From a checkpoint of a small transformer trained on Wikipedia.
Architecture: biases, tied embeddings.
MLP neurons of a small language model. Each row is named by its layer, matrix (up: input weights; down: output weights) and neuron, and shows model dimensions 288-351. Each number is 200 + 20 x the weight over its row's rms, rounded and kept within 0 to 999.
After each neuron's rows, "fires on" lists the tokens most often at its 100 highest values on Wikipedia text that the model never trained on.

L4.up273,184,192,218,185,225,156,192,221,203,214,208,186,196,196,207,194,190,228,198,216,151,211,160,180,213,218,213,199,187,217,197,240,197,242,192,189,262,210,221,168,207,155,208,218,225,247,192,185,220,211,177,192,222,175,186,200,179,210,215,209,203,189,188,194
L4.down273,150,154,203,181,193,197,214,206,213,199,186,189,212,216,241,181,230,186,210,179,197,187,204,187,174,230,195,191,205,194,231,197,218,174,179,176,222,193,203,205,217,189,196,194,182,202,158,179,229,190,193,204,171,182,169,194,210,172,225,203,217,213,183,230
fires on: " over", " there", " where", " There", " under"

L5.up754,175,192,206,178,182,198,177,195,230,199,191,195,192,186,181,183,216,197,193,206,221,199,219,203,176,207,219,194,203,200,181,184,180,201,198,192,231,190,204,186,206,196,176,218,166,215,156,215,203,219,213,184,172,181,245,221,200,202,213,198,201,219,183,172
L5.down754,203,211,205,216,198,204,182,194,188,202,179,202,235,191,180,169,195,185,197,223,205,195,196,194,183,195,166,216,197,191,207,184,198,213,213,177,186,225,194,191,175,204,191,185,206,233,217,195,222,229,172,219,163,180,214,179,173,205,213,179,216,226,193,189
fires on: " |\n", " N", "in"

L5.up1214,204,194,205,197,254,189,198,190,215,203,193,204,198,191,190,233,189,209,229,189,178,203,196,202,224,206,165,210,166,159,235,211,172,198,232,222,193,188,185,212,187,197,209,197,184,188,155,188,248,169,215,205,227,176,186,202,211,201,175,212,172,204,188,190
L5.down1214,230,248,163,180,184,188,206,201,199,211,190,228,185,191,190,197,190,226,266,235,201,219,191,225,213,161,206,183,226,200,216,177,191,204,183,192,198,204,203,179,187,200,213,222,205,219,204,165,148,216,171,193,203,189,205,202,190,201,199,214,190,234,222,237
fires on: " as", " are", " is", " with", " to", " including"

L4.up438,206,189,214,191,165,189,220,187,204,192,168,227,228,197,220,194,217,207,188,236,201,184,179,164,200,232,213,160,164,223,186,159,224,176,178,232,223,216,193,241,216,209,220,218,167,210,218,211,186,208,175,218,211,186,215,191,206,207,187,200,151,200,173,213
L4.down438,189,192,211,184,199,157,207,129,179,206,196,210,247,197,217,197,216,151,211,211,160,235,235,195,208,206,206,178,176,194,196,225,210,191,216,222,205,231,186,201,195,215,183,199,194,211,229,181,206,197,196,221,219,200,202,175,178,183,203,213,201,166,219,194
fires on: " M", "v", "m", " L", "n"

L4.up310,192,201,196,194,202,204,217,194,221,218,208,213,181,226,212,185,216,187,228,207,195,214,172,183,195,198,180,193,190,205,199,196,189,186,215,205,208,229,171,225,147,200,192,196,185,202,176,205,203,154,211,241,241,232,174,193,242,219,202,207,179,195,222,173
L4.down310,182,208,227,234,185,227,207,206,201,205,182,175,213,204,227,211,242,181,208,191,174,223,210,226,203,218,181,214,189,197,220,181,195,170,189,187,227,229,176,174,196,176,217,216,178,193,190,213,162,187,211,206,206,213,159,190,185,201,231,224,184,206,224,182
fires on: " G", " c", "G", " g", "Sh"

L4.up409,209,275,215,179,164,194,201,177,228,187,221,173,239,226,208,165,207,208,204,203,209,227,196,161,220,199,206,223,185,206,185,226,200,177,197,192,227,233,185,204,215,187,214,187,199,196,196,162,186,172,199,208,227,244,195,191,216,207,236,199,169,168,152,190
L4.down409,202,252,187,190,218,193,181,234,210,185,210,188,210,186,183,208,217,206,204,172,200,205,190,223,203,196,215,177,188,206,196,200,256,190,209,159,198,165,234,230,207,200,220,210,222,183,162,182,223,164,180,201,239,202,214,189,172,216,209,180,153,194,201,181
fires on: "\n", ";", " ", "o", "io"

L4.up531,167,226,212,212,203,204,187,236,201,206,175,222,184,233,236,207,193,211,213,184,174,215,211,229,214,200,211,157,175,204,168,201,182,221,185,237,198,205,189,210,218,181,233,185,206,169,174,180,200,204,149,221,155,186,159,185,182,221,169,190,201,188,209,192
L4.down531,164,175,236,237,119,172,192,191,212,203,200,213,214,222,222,219,192,161,174,229,202,219,215,221,222,209,202,207,241,187,218,173,238,211,205,207,181,198,191,213,232,201,223,202,194,195,211,189,171,179,227,206,249,190,179,193,216,234,179,172,190,171,228,215
fires on: " O", " Le", "re", " le", "ä", "el"

L4.up1440,194,210,206,225,206,208,212,180,195,167,202,202,142,216,182,183,206,185,235,184,224,172,179,189,223,207,200,249,176,178,191,176,171,197,223,250,174,175,191,186,186,189,214,219,173,186,202,173,234,223,178,201,210,195,224,187,184,192,189,202,182,212,251,196
L4.down1440,224,264,195,185,166,180,209,206,184,210,216,183,196,183,217,207,189,211,198,224,210,217,214,208,202,204,205,173,208,229,191,181,198,229,214,176,215,184,146,210,194,224,156,224,209,217,157,212,205,196,198,203,195,218,153,204,182,201,198,238,199,204,176,209
fires on: " |", " Votes", " well", " city", " not"

L4.up129,241,202,211,208,206,200,197,201,222,207,204,197,196,185,209,187,169,201,192,190,198,173,197,180,225,204,242,210,184,210,196,255,193,180,187,213,204,222,231,207,181,194,233,180,183,182,209,177,163,223,183,178,202,201,195,197,218,175,222,226,182,188,165,171
L4.down129,197,197,215,190,215,195,211,200,206,193,182,207,229,195,182,221,241,185,205,191,213,220,173,209,205,198,201,196,202,190,211,198,220,196,185,188,193,224,216,188,225,159,200,225,216,176,158,212,200,194,179,215,218,211,147,217,194,157,228,201,221,189,208,221
fires on: " the", "ar"

L5.up875,214,212,217,186,222,172,231,198,196,209,211,172,205,196,186,224,220,188,192,194,189,237,203,167,201,192,206,178,193,215,207,199,247,173,166,217,205,249,199,218,218,201,201,212,216,210,203,235,148,227,194,206,203,186,209,216,231,205,204,197,191,163,198,176
L5.down875,178,199,203,181,198,192,220,212,188,202,183,182,197,155,236,229,223,162,183,197,180,192,212,209,160,208,220,207,215,186,204,228,219,198,232,184,210,206,230,190,233,226,193,207,190,215,169,219,189,210,197,246,231,201,202,220,235,194,207,205,184,226,214,185
fires on: " G", " g", " Gr", " Beg"

L5.up918,180,210,179,218,210,184,195,204,166,247,188,214,198,203,174,214,213,201,218,229,197,224,175,224,193,226,170,197,222,204,173,154,182,181,203,211,214,194,192,225,184,200,154,227,177,213,184,207,185,184,243,218,168,192,177,186,170,199,214,241,181,216,172,195
L5.down918,211,166,226,173,207,209,237,211,196,197,187,187,200,193,181,226,206,182,196,215,206,210,178,234,187,237,174,228,215,174,177,199,201,221,193,195,174,216,207,210,197,185,221,156,194,194,215,205,160,173,186,192,209,180,180,202,165,198,231,168,168,204,213,237
fires on: " was", " (", "H", " were", " is", " are"

L4.up1260,249,249,204,190,208,201,197,183,199,210,194,197,176,188,179,197,191,219,204,200,232,186,218,200,215,217,180,201,231,142,202,220,166,221,210,196,203,222,226,163,231,184,233,187,220,193,180,202,226,181,228,177,213,196,192,196,172,213,188,224,169,203,216,181
L4.down1260,214,141,195,193,223,192,181,238,217,193,190,188,184,219,161,195,219,227,196,219,231,195,207,212,150,195,213,207,175,192,204,230,180,227,217,200,201,198,202,181,193,221,209,209,188,223,214,197,202,205,210,192,204,182,151,231,142,186,170,170,230,176,198,180
fires on: "h", " sc", "'", " Sc", "sc"

L4.up401,220,230,197,189,186,217,222,205,217,202,185,205,219,194,214,154,197,181,185,228,209,186,183,188,225,171,178,232,206,191,192,194,185,194,211,201,173,222,210,189,221,193,230,205,187,171,175,208,228,222,188,191,223,215,236,210,202,175,245,166,193,202,189,183
L4.down401,194,200,213,213,213,196,218,155,173,213,206,207,222,192,189,211,189,179,195,225,205,222,179,217,218,202,211,162,214,210,199,183,174,201,225,205,187,228,219,197,217,219,235,184,204,176,205,200,195,170,185,195,204,227,178,191,205,175,211,192,178,209,202,195
fires on: " M", " G", "0", " No", " number", " Mo"

L4.up1522,209,165,210,182,168,179,222,190,195,197,215,152,198,208,193,196,217,205,200,236,177,183,135,196,190,162,195,198,181,209,174,206,235,170,186,203,184,200,198,218,163,240,198,170,206,195,196,189,204,203,209,194,170,216,212,235,212,173,193,175,195,200,186,206
L4.down1522,182,110,188,192,191,203,227,209,194,207,209,211,228,208,214,219,216,200,205,197,196,212,176,197,226,188,158,202,203,210,202,211,195,175,230,187,215,234,193,220,198,221,171,200,183,187,150,174,233,187,179,214,186,222,219,185,207,227,217,205,219,187,217,197
fires on: "-", " of", " the", " three", " The"

L5.up1494,219,170,194,228,192,213,190,202,180,210,199,192,210,167,245,184,155,204,188,191,219,205,189,208,232,202,216,237,180,197,211,207,237,196,214,216,214,195,201,179,206,209,182,200,232,202,204,176,228,179,209,198,217,217,219,206,180,231,175,182,176,220,174,199
L5.down1494,197,159,191,193,195,213,198,208,204,205,206,194,232,196,204,202,243,163,183,181,202,200,164,234,184,162,182,191,198,197,228,214,221,193,214,210,208,194,202,184,212,196,225,182,219,188,193,217,215,223,155,178,213,185,210,196,183,221,197,191,193,190,207,199
fires on: " was", "in", "0", "il", "1"

L4.up764,221,244,196,229,228,194,202,198,165,206,193,191,221,208,235,219,175,164,190,215,218,199,224,200,225,207,212,187,210,187,204,199,220,196,186,214,193,186,194,191,215,229,204,208,229,219,177,215,182,177,208,183,194,211,229,142,196,175,223,215,199,173,174,218
L4.down764,207,209,196,192,212,207,208,196,240,188,202,198,191,189,203,200,207,192,200,183,220,213,185,218,196,175,208,177,204,202,235,214,235,214,202,152,191,186,194,184,249,195,198,217,173,209,196,221,174,243,183,222,176,221,204,180,244,175,185,177,245,214,250,180
fires on: "-", "R", "ic", "ie", "ol", "y"